Part of a small language model's weights: 793M tokens, 8722 steps.
MLP neurons of a small language model. Each row is named by its layer, matrix (up: input weights) and neuron, and shows model dimensions 250-313. Each number is 128 + 32 x the weight over its row's rms, rounded and kept within 0 to 255.
A block is one neuron, or neurons of one layer that tend to fire together. After each block is what it responds to, as a language model described it from the Wikipedia text at the highest values.

L5.up144 [101 124 154 118 145  77 115 113 203  95  87 120 160  82 164 119 154 224 143 113  96 113 106  52 126  84 180 145 159 139 130 158 135 116 118 168 122 165  97 137 189 153  59 188 158 142 123 147 147 124 165 147  97  98  83  47 155 110  91 112 133 128 123  76]
L5.up595 [136 102 169  79 100 182 126 145 164 113  33 178 162 124  73  87 164 111 168 114 118 176 110 143 135 152 160 124 120  69 149 115 123 162 179 146 178 181 154  92 100  89 198 120 164  98 177 149 167 154 119  75 109 135 114 109 136 129 187 118 158 148 114 134]
L5.up1365 [113  91 171 143 101 112 145 121 121 173 129 179 146 135 139 129 115 177 114 113 110 101 120 123 116 201 168  99 116 103  78  83 153 147 126 173 118 117 124 126 133 166 161 165 197 132 129 149 130 197 126 114 154 122 136 127 138 113 167 166 118 133  94 137]
L5.up1731 [139 144 140 125  82 162 180 117 167 116 157 151 160 147 116  55 103 151 146 125  95 121  35 134 135 149 143 161 107 147  95 100 140 148 119 149 199 138  89  54 102 141 127 177 123 173  48  84 104 110 108 114 109  87 143 101 104 110 110 128 134 112 115 120]
Responds to: Sports score dashes. En dashes between numbers in sports scores and win–loss records (41–0, 7–9 record), plus table-cell pipes, and weaker hits on words like new or former.

L5.up180 [ 98  99 139  75 135 140 152 151 107  50 139 187 100 149  97 135 151 118 149  71  85 174 118 129 181 104 124 101 144 103 166  86 110 140 106 176 121  92  95  72 135 160  54 114  99  89  51 162 121 101 134 132 156 142 167 132 112 101 111 139 104 150 158 127]
L5.up1045 [130 108 110 129 107 150 113 119 119  95 125 130 140 115 111 145 145 122 142 153 163 127 120 128 152  68 190 174 163 162 125 178  92 120  84  75  99 116 108 139 168 137 134 118 127 124  85  75 153 112 108 120 172  91 107 137  87 153 110 167 135 186 140 114]
L5.up1158 [149 117  89 128 202 152  96  94 155 119 149 154 139 119 107 144 146 138 147 157  59  65 140 142 140 157 134  52 163 126  53 196 130 125 135 109 128  79 130 136 130 107 163 122 153 164 151 194 140 125 101  66 146 120  98 125 147 101 118 182 215 126 122 152]
L5.up1301 [125 109 146 124  63 160 117 173 134 101  77 162 165 103 139 175  92 139 133 161 167 123 129 124 106  95 113 113  91 130 147 124 136 120  96 120  92 211 105 120  92  64 130 140 152 169 116 145  99 153 152 110 153 112 150 145 157 151 149 129 101 142  85  71]
Responds to: Definitional "is" in article openings. The word is right after an article's subject name or its closing birth-date parenthesis, as in "Lake Coogee is a suburb"; also score hyphens like "Cambridge United 1-1".

L10.up42 [100  61 127 145 105  92 152 104 127 188  75 134  87 150 122 123  82 131 137 125 114 183 106 107 105 165 119 124 175  39  91 128 105 107 102 148 166 154 163 189 160 123 114 159 161 142 139 115 127 121 147 139 126  99 176 100 117 173 150 103 106 113 126 221]
L10.up1579 [193 115 101 105 127 109 125 120 129 109 113 152 117 115 194  75 145 146 138  73 159 122 128 202 107 107 103 121 154 157  92 122 118 161 147 136 102 221 166 115 140 148  62  99 175 163  96  91 173 178 132 149  47  93 105 130 129 196 131 136 117 155  92 157]
Responds to: Knowledge and uncertainty words. Verbs and adjectives of knowing or uncertainty that lead into a clause, like not clear, not known, wondering if, to see; weaker on name fragments.

L5.up599 [181 106  92 147 150 134  80 139 141 128 117 131 144  99 142 139  83 161 135 153 136 143 123 142  79 131 106 158  91 153 127 120  98 132 127 101  60 122 138 132  78 156 131  88 103 100 137  94 148 124 145 178 113  72 157 128  73 120  45 100 155 152 163 140]
L5.up847 [114 173  73  91  93 154 165 103 134 171 134 113 184  58  57 159  75 137 135  97 117 112 114 109 143 119 115  96 127 161 128 115 170 145 168 111 158  78 170 152 115 106 194 161 155 126 184  75 124 173 101 106 146  95 141 102 134 117 132 118 149 130 119 134]
L5.up1847 [ 66 185 104 189 144  97 140 151 157 159 125 157 110 149 148 206 130  95 156 120 113 173  93 171  87 105 132 143 124 127 130 107 204 134 124 120 112 147  90  88 105 129 113 107 152 133 135 152 144 143 127 153 149  85 147 116 164 197  41  89 161 183 133 164]
L5.up1963 [143 113  94 162 159 107 126 140 129 117 211 140 105 143 129 126  84 157 120  61 119 139 125 137 135 217 145 149 125 187 201 141 118 111 109 137  90 168 102 164 162 104 114 131 101 163 140 124 154 195 120  90 162 112 160  95  81 116  80  95  85 186  85  94]
Responds to: Second pieces of split names. Second fragment of a word split after its first letter, mostly capitalized names (Pvt, Stojković, Pinhoe), plus second words of place names like Mexico City.

L6.up21 [129 149 127 125 147 112 221 129 123 137 141 138 129 125  62 135 134 163 106 147 154 160 114 127  74 214 116 138  74 148 160 170 124 172 124 112 146 145 166 119 186 123  83  66 136 162 103 155 138 177 113 169 188 106 122 110 115 122 141 139 125  90 157 114]
L6.up163 [119 150 132 117 148 134 194 135 158 104  85  78 129 140 199 138  74 184 150 115 126 164 173 150 152 173 156 145 131 171 183 163 143 119 110 141 120 106 151 131 136  94  84 117 203 134 123 112 136 152 105 194  86 119  80 114 118 109 102 130 133 122  68 123]
L6.up311 [123 137  91  85 150 138 104 136 141  88 130 108 132 121 200 103  79  64 185  95 127 108 168 120 114 116 153  58 158 139 129 143  89 139 113 146 128 167 111  75 131 114 155 128  92 162 133  98 120 114  93  87 154 138 156  88 102  48 122  73 171 111 142  47]
L6.up420 [169 191 126 122 112 145 124 107 143 147 127  96 135 101 136 146 116 103 146 153 137 139 190 141 169 175 114 106 153 153 158 166 113 116 133 180  74 114 159 126 118 140 158 140 134 107  79 135 141 155 110 162 112 107 126 122 120 167 117 151 140 140  71 120]
L6.up898 [146 180 115 105  98 120  94  97  79 165 152 142  84 105 118 157 139 160 104 190 121 114 134 171 131 186 119 168 146 181 125 133 125  91 124 121 138  78  89 130 178  79 146 153 107 100 113 148 107 133 170 136 106 202  68 126 131 171 121 121 152 143 118 146]
L6.up1034 [186 184 140 133 145  90 113 138 121  91 209 147 151 115 159 130 161  90  80 135 156 127 104 142 116 109 115  95  91 145 104 110 126 202 124 125  49  94 161  48 108  86 119 146 138 155 123 135 190 144 174 103 146 122 162 130 126  94 119  62 169 144  92 125]
L6.up1257 [157 133 102 120 125 137 107 134 164  76  80 116  83 122 153 155  91 195 149 123 141 121 136 132 107 132 143 107 176  98 144 176 137 130 102 176 127 147 149 162 123 125 104 137  72  94  93 142 148 139 119 155 187 117 146 167 115 122 137 158 175 167  95 111]
L6.up1678 [119 146 141  82 103 108 124 158 120  57 113  98 180 111 106 130 113 126  84 100  84 170 115 147 159 124 165 194 155 162 122  91 160 151 122 124  92 161 183  85 140  51 186 164 125  71  87 157 151 180  79  84  93 160 143 141 114  67 105 121 178 173 154 161]
Responds to: Subject-to-predicate transition. The main verb or continuation word right after a long subject phrase, mostly is/was/also following a Wikipedia lead's name and birth-date parentheses, e.g. "(born 1978) is".

L10.up343 [121 121 104 151  68 104 133 140 139 158 187 135 211 182 107 160 130 138 101 122 176 148  86 104 178 114 155  82 154 162  86 118 102 113 125 134  97 121 147 110 108 205 129 169  94 123 124  73 107 114 163 145 147 137 161 170  83 169 153 148 112 127  85 129]
L10.up1263 [110 106  97  98 185 157 115  78  65 107 170  87 113 142  98 100 159  94 153 133 127 147  89  94  71 160 163 174 127 154  99  59 137 133 193 146 100 115 109 165  96 154 146 150  84 103 134  99 109 130 146  97 146 134 163  70 141  95 122 159  73 126 146 138]
Responds to: Article-body start newline. Mostly the line break after a Wikipedia article's short description line, right before the lead sentence begins (e.g. "Historic house in Massachusetts"); weaker scattered hits on table cells and commas.

L6.up228 [124 138 124 144 147  91  99  83 129 103 166 180 132 156 122 156 113 110 134 139  89 143 131 140 147 134  74 125  93  89 119 163 155 110 114 113 119 145 126 162 111 160  54 168 134 133 152 131  58 181  80 198 157 149 182  99  87 154 106  68 252 168 195 140]
L6.up296 [125 135 131 127 105 131 167 169  78 137 177  95 119 136 135 141  83  93 105 135 150 150 140 119 180 121 128 134 138  87 110 128  60  82 138 170 178 121 117 167 135 148 108 126 154 139 146 116  85  95  96 195 103 160 147 138 114 106 143  85 162  97 163 120]
L6.up756 [103 173 110 122  80  89 133 141 132 109 113 130 120 130 121 174  99 151  96 143 147  86 147 158 181 161  92 191 152 152 147  60 161 129 124 128 132 106 127 146 170 141 137 102 160 134 105 111  98 166 117 119 129 154 159 109 121  85 134 107 164  36 132 142]
L6.up870 [118 163 171 127 118  78 189 163 163 190 190 108 124 134 131 106 134 131 139  97 116  82 156 158 137 111  61 137 145 161  77 111  70 126 102 179 133 158 109 103 135 123 106  95 172 152 162  54  81 130 123 146  91 102 134 152 123  91 116  86 176 131 190 104]
L6.up1146 [113 142 173  42 106  93  72 108 169 151 120 116 163 109 192 125  96 166 152 186 124 138 119 162  98 133 111 128 186 167  79 190  66 142 143 135  98 186 104 151 123 161 113 121 117  67  97 145  99 115 113  95 161 145 135 113 144 121  80  88 147 143 185 148]
L6.up1504 [133 158 142  79 111 123 237 143 154 147 105 157 129 130 102 206  95 139 127 176 159 124 194 167 135 119 106 128 152 125 145  86  89 168 108 209 128 100 114 153 152 188 169 183 168 111 138  96 105 115  99  82 102 120 138 109 115 136 171  99 163  79 172 112]
L6.up1737 [163 103 129 121 137  98 187 151 103 153 189  85 173 173 155 108 175  95 149 155 132  86 201 134 112 116 125 106 180 139 159 113 127  98 136 140 103 116 171  87  84 115 116  66 182  87  91 144  97 151 127 166 155 168 101 111 110  77 147  96 135 187  97 135]
L6.up1871 [143 130  94 127  64 164 128 154 130 113 158  60 166 119 165 157 113 180  96 126  80  88 159 105 134 122  77  61  73 122  97 121 151  94 118 134  44  78 148 141  65 178 130  95 132 141 127  92  88 156  68 120 106 145 118 158  74  96 161 105 112 167 109 155]
Responds to: Quantity and portion nouns. Head nouns after a/the or a quantifier that open a partitive or of-phrase, such as a number (of), a part (of), several types (of), one issue.

L6.up304 [104 181 100  62 135 157 131 174 110  62  92 166 135 104 120 103 100  94 126 121 104 150 129 117 175 117 161 121  77  96 116 157 132 156 118 150 140 100 115 108  71 152 136 150 130  68 127 167 132 114 149 111  94 131 130 118  48 159 166 142 165 204 103 132]
L6.up661 [127 146  82 142 114 163 154 179  77 100 132 121 159 134 205 132 128 161 143 183 120 124  79 107 113 156 117 131 108 125  81 118 112 138 110 104 134  78  44 105 135 171 137 125 166 135  92 183 154 133 108 114  66 107 109 103  95 104 131 136 104  80 128 161]
L6.up669 [122 136 105 116 124 151 171 148 146 141 156 175 136 133 147 125 148 148 196 127 149 113 137 133 104 145 155  90 106 192 103 136 105 164 137 128  62 135 131 136 171 130 132 133 120 118 115 143 136 136 157 152 129 105 145 137 138  84 173 102 196 132 108 117]
L6.up1027 [200 145 132 153 144 133 118 116 102 108 162 181 101 151 122 177 152 147 112 181 115 182  90 151 100  97 122 157  64 142 130  76 116 187 133 135 133  90 159 151 166 102 173 139 177 158 160 130 143  95 164 130  97 112 166 113 106 121 143 111 102  80 152 136]
L6.up1353 [123 164  81  93 127 118 173 132 138 137 115 143 161 111 120 124 140 151 127 166 122  61 156 157 116 201 105 118  68  96 161 102  46 159 143 110 124 103 165 130 142  89 125 141 123  60  70 158 101  99 150 141 185 116 136 141 186 126 151 138 125  68 153 219]
L6.up1459 [157 129 204  96 140 104 184 146 123 162 116 177 129  98  72 119 175 145  75 103  82 175 117 138 171 155 168 123 145 193 197 149 109 118 156 114 126 119 122 143 107 115  55 110 100 146  88 131 144 175 127  91 117 133  80 106 150 149 236 121  73 128 130 180]
L6.up1754 [134 188 136  96 100 179 133 132 132 105 135 112 156  89 158 146 131 145 161 135 114 125 139 137  77 124 114  60 134 141 111 112 142 131 120 101  88 149 127 163 123 158 134  91 150 112 154 183 140 154  94 155 165  86 132 100 139  93 101 127 116 179 106 119]
L6.up1887 [154 182  58 117 141 215 158 165 168 134 104 150  76 189 153 116  82 177 115 163 206 151 179 140 156 109 139 112 109 121 144 126 154 108  74 111 144 103  80 100 108  96 101  83  66 147 147 119 176 161 146 130 129 157 152 164  54 149 121 142 117 129 105 162]
Responds to: Mid-word fragments. Short subword pieces inside a word split into several tokens, often rare names or foreign terms, such as z-ig-zags, s-and-stone, Raz-or-backs, misq-al.

L6.up24 [ 97 187  95  90 116 129 211  88 137  74 116 157 108  85 167 139 144 214 110 150 136 123 134 150 126 129 131 189 158  97 120 201 114 142  70 129 167 106 213 117 154 159 181 193 134 131 107 135 109 160 128 125 127 115 157 162 128 167 168 115 133 122 108 132]
L6.up129 [168 110 124 115 105 198 159 192 168  98  61 180 136 123 113 167  91 110  86 135 104 175 185 165 119 124 105  81 114 142  81 131  78  55 126  60 132  78 159 100 149  79 118 116 110 109 118 139 170 104 105  99 227 152 157  84 150 172 130  61 151 118  81 124]
L6.up317 [ 84 159 131  85  86 113 114 150 172 119 146 190 129 109  75  87 118 107 115  95 100 124 119 104 131 171 106 153 106 115 126 109  57 136 131 103 117 160 111  57 194 159 123 118 185 166  99 161   3 122 218 116  76 100  83 139 111 133 160  90  18  56 171 161]
L6.up449 [146 168 189 116 133 107 123  83 125 165 122 151 147 114 140 120 104 198 139 142 131  84 147  95 144  72  99 158 131 162 130 120  83 152 100  74 131  76  85  93 204  76 158 167 154 136 129 127 124 168  80 172 125 105 105  94 147 155 160 120 134 121  73 108]
L6.up1028 [121  89 106 103 137  76 149 171 136 104 141 120 128 111 146 170 128 167 162 161 163 105 150 136 127 181 134 177 189 156 176 126  41 143  86 124 120 158 119 176 138 105 136 186 119 147 168 154 134 146 130 186 144 110  71 159 112  73 155 150 144 135  98 165]
L6.up1046 [111 128 120  81 140  89 170  86  64 161 125 143  63  77 163  90  97  81  89 150 104  88 182 117 127 117  81 128 138 109 101 149 114  51 146  83  76  44 178 176 126  86 179 118 117 171  91 102 151 119 109 102 109 112 168 145 175  98 123 116 114 140 145 171]
L6.up1213 [144  96 146 144 179  47 143 129 108 107 115  81 143  76  96 102 131 145 148  92 115 133 135 103 176 148 103 127  88 117 164 117 143 107 191 143 144 152 141 128 143  93 103 155 116 136  66 107 102  80 116 121  92 114  53 100 102 113 123 142 171 150 165 139]
L6.up1399 [119 183 140 121 124 155 140 164 154  88 101 187 148  88 169 104 131 179 134 132 153 113 145  89 152 130 154 109 112 124 109 132  87 140 166 208 103 195 126 135 167 125 148 155 159 104  97 132 181 118 118 155 140 152 137 116 161 133  92 185 154 163 105 101]
Responds to: Chart and ranking numbers. Numbers that complete a ranking or league name, such as number one, No. 1, #16 and Pac-12, plus end pieces of multi-token names.

L5.up124 [113  96 141 138 105 126 142  86 125 146 132 108 189 157  84 141 173  94 142 100 153 152 113 116 165 149 134 209 173  54 135 133 100 136 143 160 110 141 143 104  93 151  89 179 127 110 137 105 124 126 112 144 127 132 130 177 144 151 148 136 138 165 206 116]
L5.up390 [159 155  92 179 167  94 108 108  81 148 102 129 105 120 123  62  64 108 141 191 178  94 145  88  78 117 156  90  82 145  92 120 176 123 179 195 124  75 138 121  86  98 107 135 125  76 164 113 108 165 117  96 112  91 149 149 117 136  37 143 143 128 182  89]
L5.up829 [112 178 101 171 130 131 143 125 178 111 119 137 166 143 131 165 160 150 107 120 168 100 145  79 130 110  52  93 140 154 104 132 115 131 127 159 137 166 130 153 137 173 147 113 147 130 170 158 111  83  96 140 107  88 126 159 128 191 139  91 155 126 141 112]
L5.up1576 [112 152 180 125 139  79 173 102 132 106 182 135 161 160 102 128 145  78 156 180 200  86  95 134  78 126 122 123 163 162 159 159 122 121 126 127 151 146 132 111 122 202 180 174 143 113 106 141 116 104  55 110 116  64  82 135 100 134 129 106 111 159 133 104]
Responds to: Collective quantity nouns. Collective or quantity nouns after a or the, such as series, number, team, few, following (usually before of), plus small numbers in table cells.

L10.up1525 [132 135  67 185 115  22  89  96 122  95  83 137 169 121  59 117 118 146 110 123  97 141 200 175 147  65 141 136 100  27 119 125  95 121 123 150  77 164 149 135 113 123  96 155 153 109 128 108 181 137  85 118  92 154 137 112 108 184 144 116 172 203 147 142]
L10.up1732 [114  96  88 168 146  82 117  83  75 119 102 152 112  67  80  86 137  87  90 127 103 151 100 137 101  98  87 167 149 117 110 153 144 161 110 152 117 146  85 175  95  92 139 168  79  84 114  97 197 157 145 168 176 120  69 128 131 161  83 116 157 166  93  87]
Responds to: Table row-closing pipe. The closing pipe at the end of a markdown table row, just before the line break, e.g. after track lengths like 3:36, scores, vote counts, or empty cells.

L5.up571 [115 112 103 170 146 127 178  77 110 153 150  68 132 158 123 122 120  45 117  98 185 106 129  59 129 145 132  98 115 117 136  79 148 132 131 200 171 154 119 181 122 136 102 140 150 121  74 112 144 139  99 143 172 146 151 134 192 139 103 142 114 146  75 121]
L5.up698 [174 174 108 102  40 190 132 153 129 147 120 103  73 138 200 175 116 146 110 154 131 143 136 116 181  95 114  97 163  81 148 148 116 108  81 109 180 131  76 130 131 146 105 148 142 154 106 170 103  97 117 106 161 163 143 140 170 140 131 139 130 123  83 104]
L5.up1443 [ 98 139 151  43  76 104 157 121 119 114 136 138 166 118 109 162 137 145  96 131 119 120 128 109  61  96 195 107 163 217 120 106 149 118  85 183 119 149 131 112 109 146 104 159 115  95 142  72 133  96 159 165  82  99 162 105  68 122 114  96 169 134 101 153]
L5.up1833 [124 120   0  65  84 149 154 164 115 130 156 167 188 166 120  94 109 117 108 145  96 106 128 105 124 105 106 132 125 150 109 115 156 145 136 100 165 175 127 135 137 145 101 130 108 114 124 185 167 116 155  80  99 130 110 125 128  99 132 134 126 109 105 156]
Responds to: Hyphen after Arabic al. Hyphens joining a prefix or article to a following word, chiefly the Arabic article in names like al-Shabaab and Al-Yawar; also so-called, co-emperor, Saint-Josse, and opening quotes.

L10.up1353 [100  97 119 116 168 109 101 163 133 147 111  91 117  99 153 108 179 139 154 172 136 154 108 134 121 145 151 190 152 169 133 218 141 162 149 149  92 108 156 121 167 177 209 139 116 146 112 124 193 147 111 229 190 110 130  99 137 112 185  91  91 117 145 155]
L10.up1952 [143 102 144 117 157 110 113 125 135 136  96 127 159 134 174 123  44  99 140 148 126  81  88 137  94 168 122 157 205 180 129 185 121 169 144 134 129 150  86  97 189 148  83 104  83  75 167 143 125 105  86 191 157 147 155 121 166 124 180 137  79 173 104  92]
Responds to: Predicate-opening verbs. Verbs and linking words right after a named subject in biographies or entries, which introduce a role or description, such as was, as, elected, became.

L5.up260 [168 136 202 102  89 125  72 138  96 141 135 163 201 106 222 136 141 127 161 131 180 146 119 125  63 185 120 163 130 124 116 143  85 115 118 120 111 116  80  93 141  99 171 138  87 204 149  89 190 149 164 157 144 162  95 149  85 174 148 106 143 139 173  79]
L5.up893 [111 141 181 148 158 151 123 133  42  88 115 170 169 119 160 149 154 143 138 106 169  65 160 116 179 118 152 145 105 127  72 101 129 165 129 147 107 146 135 162 153 138 123 116 144 100  86 137 109 139 166 121 153 156 101 112  62 128 162 164 143  90 112 126]
L5.up1676 [115 102 123  86  88 114 130 158 163 118 123 181 157  75 131 183 183 106  82 108 158 128 142 104 145 126 181 152 131 102 123 158  96 197 170 134 152  98 114 149 144 139 156 142 152 145  67  78 141 152 139 147  97 174  79 164  63 146  69 125 183 128 184 151]
L5.up1893 [117 193 117 122 161 145 160 138 150 127 138  97 153 133 112  99 102 164  96 160 154 127 139  68 109 159 112 150 186 123 109 121 117  84 156 143  97 166 169 200 149 222 155  83 115 150 173 135 126  82 167 155 121 102 106  97 114 101  91 100 103 104  96 101]
Responds to: Units after numbers. Measurement or quantity words right after a number, such as 12 meter, 6.6 m, 10 ft, 575 million, 52kg, 800 years; also middle parts of hyphenated compounds like prisoners-of-war.

L10.up1422 [103 141 179 141 114 149 151 129 141 156 149 128  98 182 210 153  79 141 118 118 162 127  85 188 176 106 101 114 139 146 128  96  95  69 134 129 179 114  80 153 114 109 146 154 156 113 102 128 207 111 134 129 144 156 155 143  98 160 114 118 129 142 164 189]
L10.up1970 [ 70 163 135  97  68  99 150 136 126 157 192 149 165 142 157 116 121 126 129  54 165 163 121 196 125 165 186 179 126 188 146 100  94 110  85 154 104 170 114 119 104 114 146 146  95 115 140 120  94 176  88 133  57 156 108 123 144 155 160 118  73 142 160 144]
Responds to: Word-initial F in titles. Capital F as the first piece of a split name or quoted title, such as "Fade Into You", "Fascination Street", Favela-Bairro; weaker on == headings and other capitals.

L6.up194 [177 134 165 132 102 102 128 241  94 246 101 147   0 247 132 148 132  82 178 199  41 119 135 158  94 176 144 117 128  66 179 101 118 119 157 132 140 130  70 128 124 110  69  99 133 120 166  92 166 162 128 154 129 168 133  69 192 128 112 120 148  67 166 143]
L6.up717 [143 134 183 103 140  41 126 149 126 114 139 119 120 124 149 106 132 114 143  98 103  91 132 173 118 165 103 184 141 123  52 124 116 105 136  59 101  85  70  75 101 109 145 105 143 168 128 119 142 113 161  77 116  71 154 159  66 102 134 102 102 161 118  94]
L6.up884 [124 156 116  95  80  96 135 201 144 170 146 134 218  90 158 171 177 149 128 185 112 119 127 106 144  88 164 173 170  75 187 112  44 101 141  87 154  87 123  98 145 171  94 121 115 143 146 114 117 139 128 178 117 127  83 116  83 136 134 105 135 190 128  70]
L6.up1133 [195 149 109 113 144 118 126 133 126  70 138  82 121 107 141 134 125 127 137 109 157 165 147 136 119 127 123  99 135 155 108 143 116  96 255 160 124 142  90 132 111 177 126  78 123 114  96 119 171 136 119 163 134  57 107 147  70 103 150 151 164 163  84 114]
L6.up1355 [145 167 153 108  22 140 128 158 159 126 150 181 172 143 135 141 110 105 134 108 105 118 143 151 154  73  69 104 116 145 139 154 108 159 126 127  40 163 143 151 113 113 137 161 105  94 123 135 208 119 149  90 119 134 170 147 151 128 147 119 117 164 179 171]
L6.up1512 [187 140 121 151 122 108 142 147  91 103   9 108  97  93  96 159  79  95 155 131 130 207 127 174 104 112 164 103  93 162 162  98  84 140 156 101 132 116  94 147 156 113 102  78  67 157  77  73 135 108 161 127 160 146 108  59 115 152 156 165 122 135  87 147]
L6.up1552 [117 104 147 132 130 100 151  95 105  44 133  74 147 137 131 121 131 118 105 188 130 136 138 147 163 118 112 135 154 126  69 206 115 163  94 150 215 125 116 128 141  85 117 117  86 129 123 147  75 177 136 109 132 149 162 145 117 142 152 109 133  65 141 158]
L6.up1959 [179 100 146 110  94  80  77 151 132 137 153  94 130 131 161 117 133 171 125  73 130 107 154 120 143 168 143 178 136 111  98 106 110 155 132 125 137 156 113  77 136 144 158 153 155  71 129 142 165 136 113 117  95 171 185 127 107 182 175 127 133 112 126 177]
Responds to: Post-number units and delimiters. Tokens right after a number or short value, mostly unit marks like ", in, °, mm, and table cell separators |, e.g. 7", 75 mm in, 104.5°.

L10.up376 [116  95 110 179 165 121 123 124  66  63 105 123 141 136 156 132  82 140  78 162 146  86 124 115 115 119 114 148 113  86 109 150  95  95 139  91 149 127 125 142 128  95  98 152 130 164 165 104 168 159 188 148 133 115 105 166 101 112 182 196  79 121  90 124]
L10.up565 [144 130 108 116  66 142 147 130 120 106 174 127 107 114 147 177  72 152 100 144 140  66 132 158 100 110  38 180 183 188  83 138 132 138 133 152 148 146 124  97 159 173 148 217 137  85 148 163 104 129 141 144 141  89 177 163 121 101 148 125 111 145 138  88]
Responds to: Sports competition predictions. Function words and score dashes in sports match and tournament reports, just before a round, rank or score is named, such as "in the second round" or "to their first playoff".

L6.up262 [146 166 186 164 180 136 136 159 109 137 166 216 160  60 178  98 134 154 205 125 120 110 123 117 107  63 143  83 146 168 132 160 154 152  95 124  59 113 163 175 130 120 121 207 130 168 100 204 160 131 133 146 103 126  79 116 135 140 102 128 119  85 108 109]
L6.up315 [147 161 147 114  89 168 212 121 108 130  56 111 127  79 119 147  86 137  94 124 123 170 101 131 109  85 145  60 151 137 164 190 130 155 103 145 147 156 111  55 137 169 169 169 155 109 133  86 125 146 126  93 113 111  75 115 121 167 191 143  82  91 112 118]
L6.up359 [201 115 156 134  93 170 124 119 144 107 177 149 127 139 146 135 130 143 192 161 108 110  85 102 183  79  79 108  46 177  96 169  88 152 150 111  67 182  75  98 108 115 111 143 173 157 147  96 105 156 185  65 161 147 170 167 143 142  69  52 183  62 162 179]
L6.up925 [156  52 179 100  82 150 115 140 140 118 123 104  96  96 171 102 146 148 120 161 160 129 138 123 116 113 108 116 124 101 134 153  87 143  71 126  34 172 132 120  84 136  39 154 196 124  83 141 141  75 141  66 153 108 125 167 108 131 123  66  47 130  99  53]
L6.up1235 [105 136 199  94  72 139 152 133 142 152  84 178 151 147 168 159  95 126 135  96 133 172 177 119 130  82 116 141  95 134 148  92  69 124 147 169 117 161 113  98  64 112 130  74 107 122 139 181 162 145  97  96 109  97 170 174  95 170 129 102 124 110  88 159]
L6.up1478 [148 161 147 117 111 134 118 111  97 178 121 201  55 160 159 123 164 105 141 137 152 132 162 165 118 158 146 134 144 122 141 149 116 132 135 123 129 107 188 137 101 125 116 163 155 112 132 124 153 133 117 133 104 105 164 105 185 154 112 151 108 140 135  82]
L6.up1534 [157 151 177  90  87 111 107 136 120 137 139 122 110 119 128 112 142 125 125 123 140 112 142 106 118 153 124  59  97 114 108 154 159  99 116  65 131 153  86 126 115  69 104 114 104  82 174 123 152 120 161 133 159 135 142 172  66 136 115 138 120 116 110  61]
L6.up1706 [168 125 107 121 134 197 141 166 127 149  91 122  93  92 155 126 149 153 165 138 137 130 132  74 186 115 100  76 169 105 193 128 162 163  72 199 120 141 130 129 181 162 126 155 121 104  59 178 183 127 120 134 144 110  88  92 184  83 145 141 159 145 122 138]
Responds to: Name-introducing function words. Words or marks just before a proper name is given, mostly after in named after, also of, or, opening parentheses, hyphens in Al-, quotes.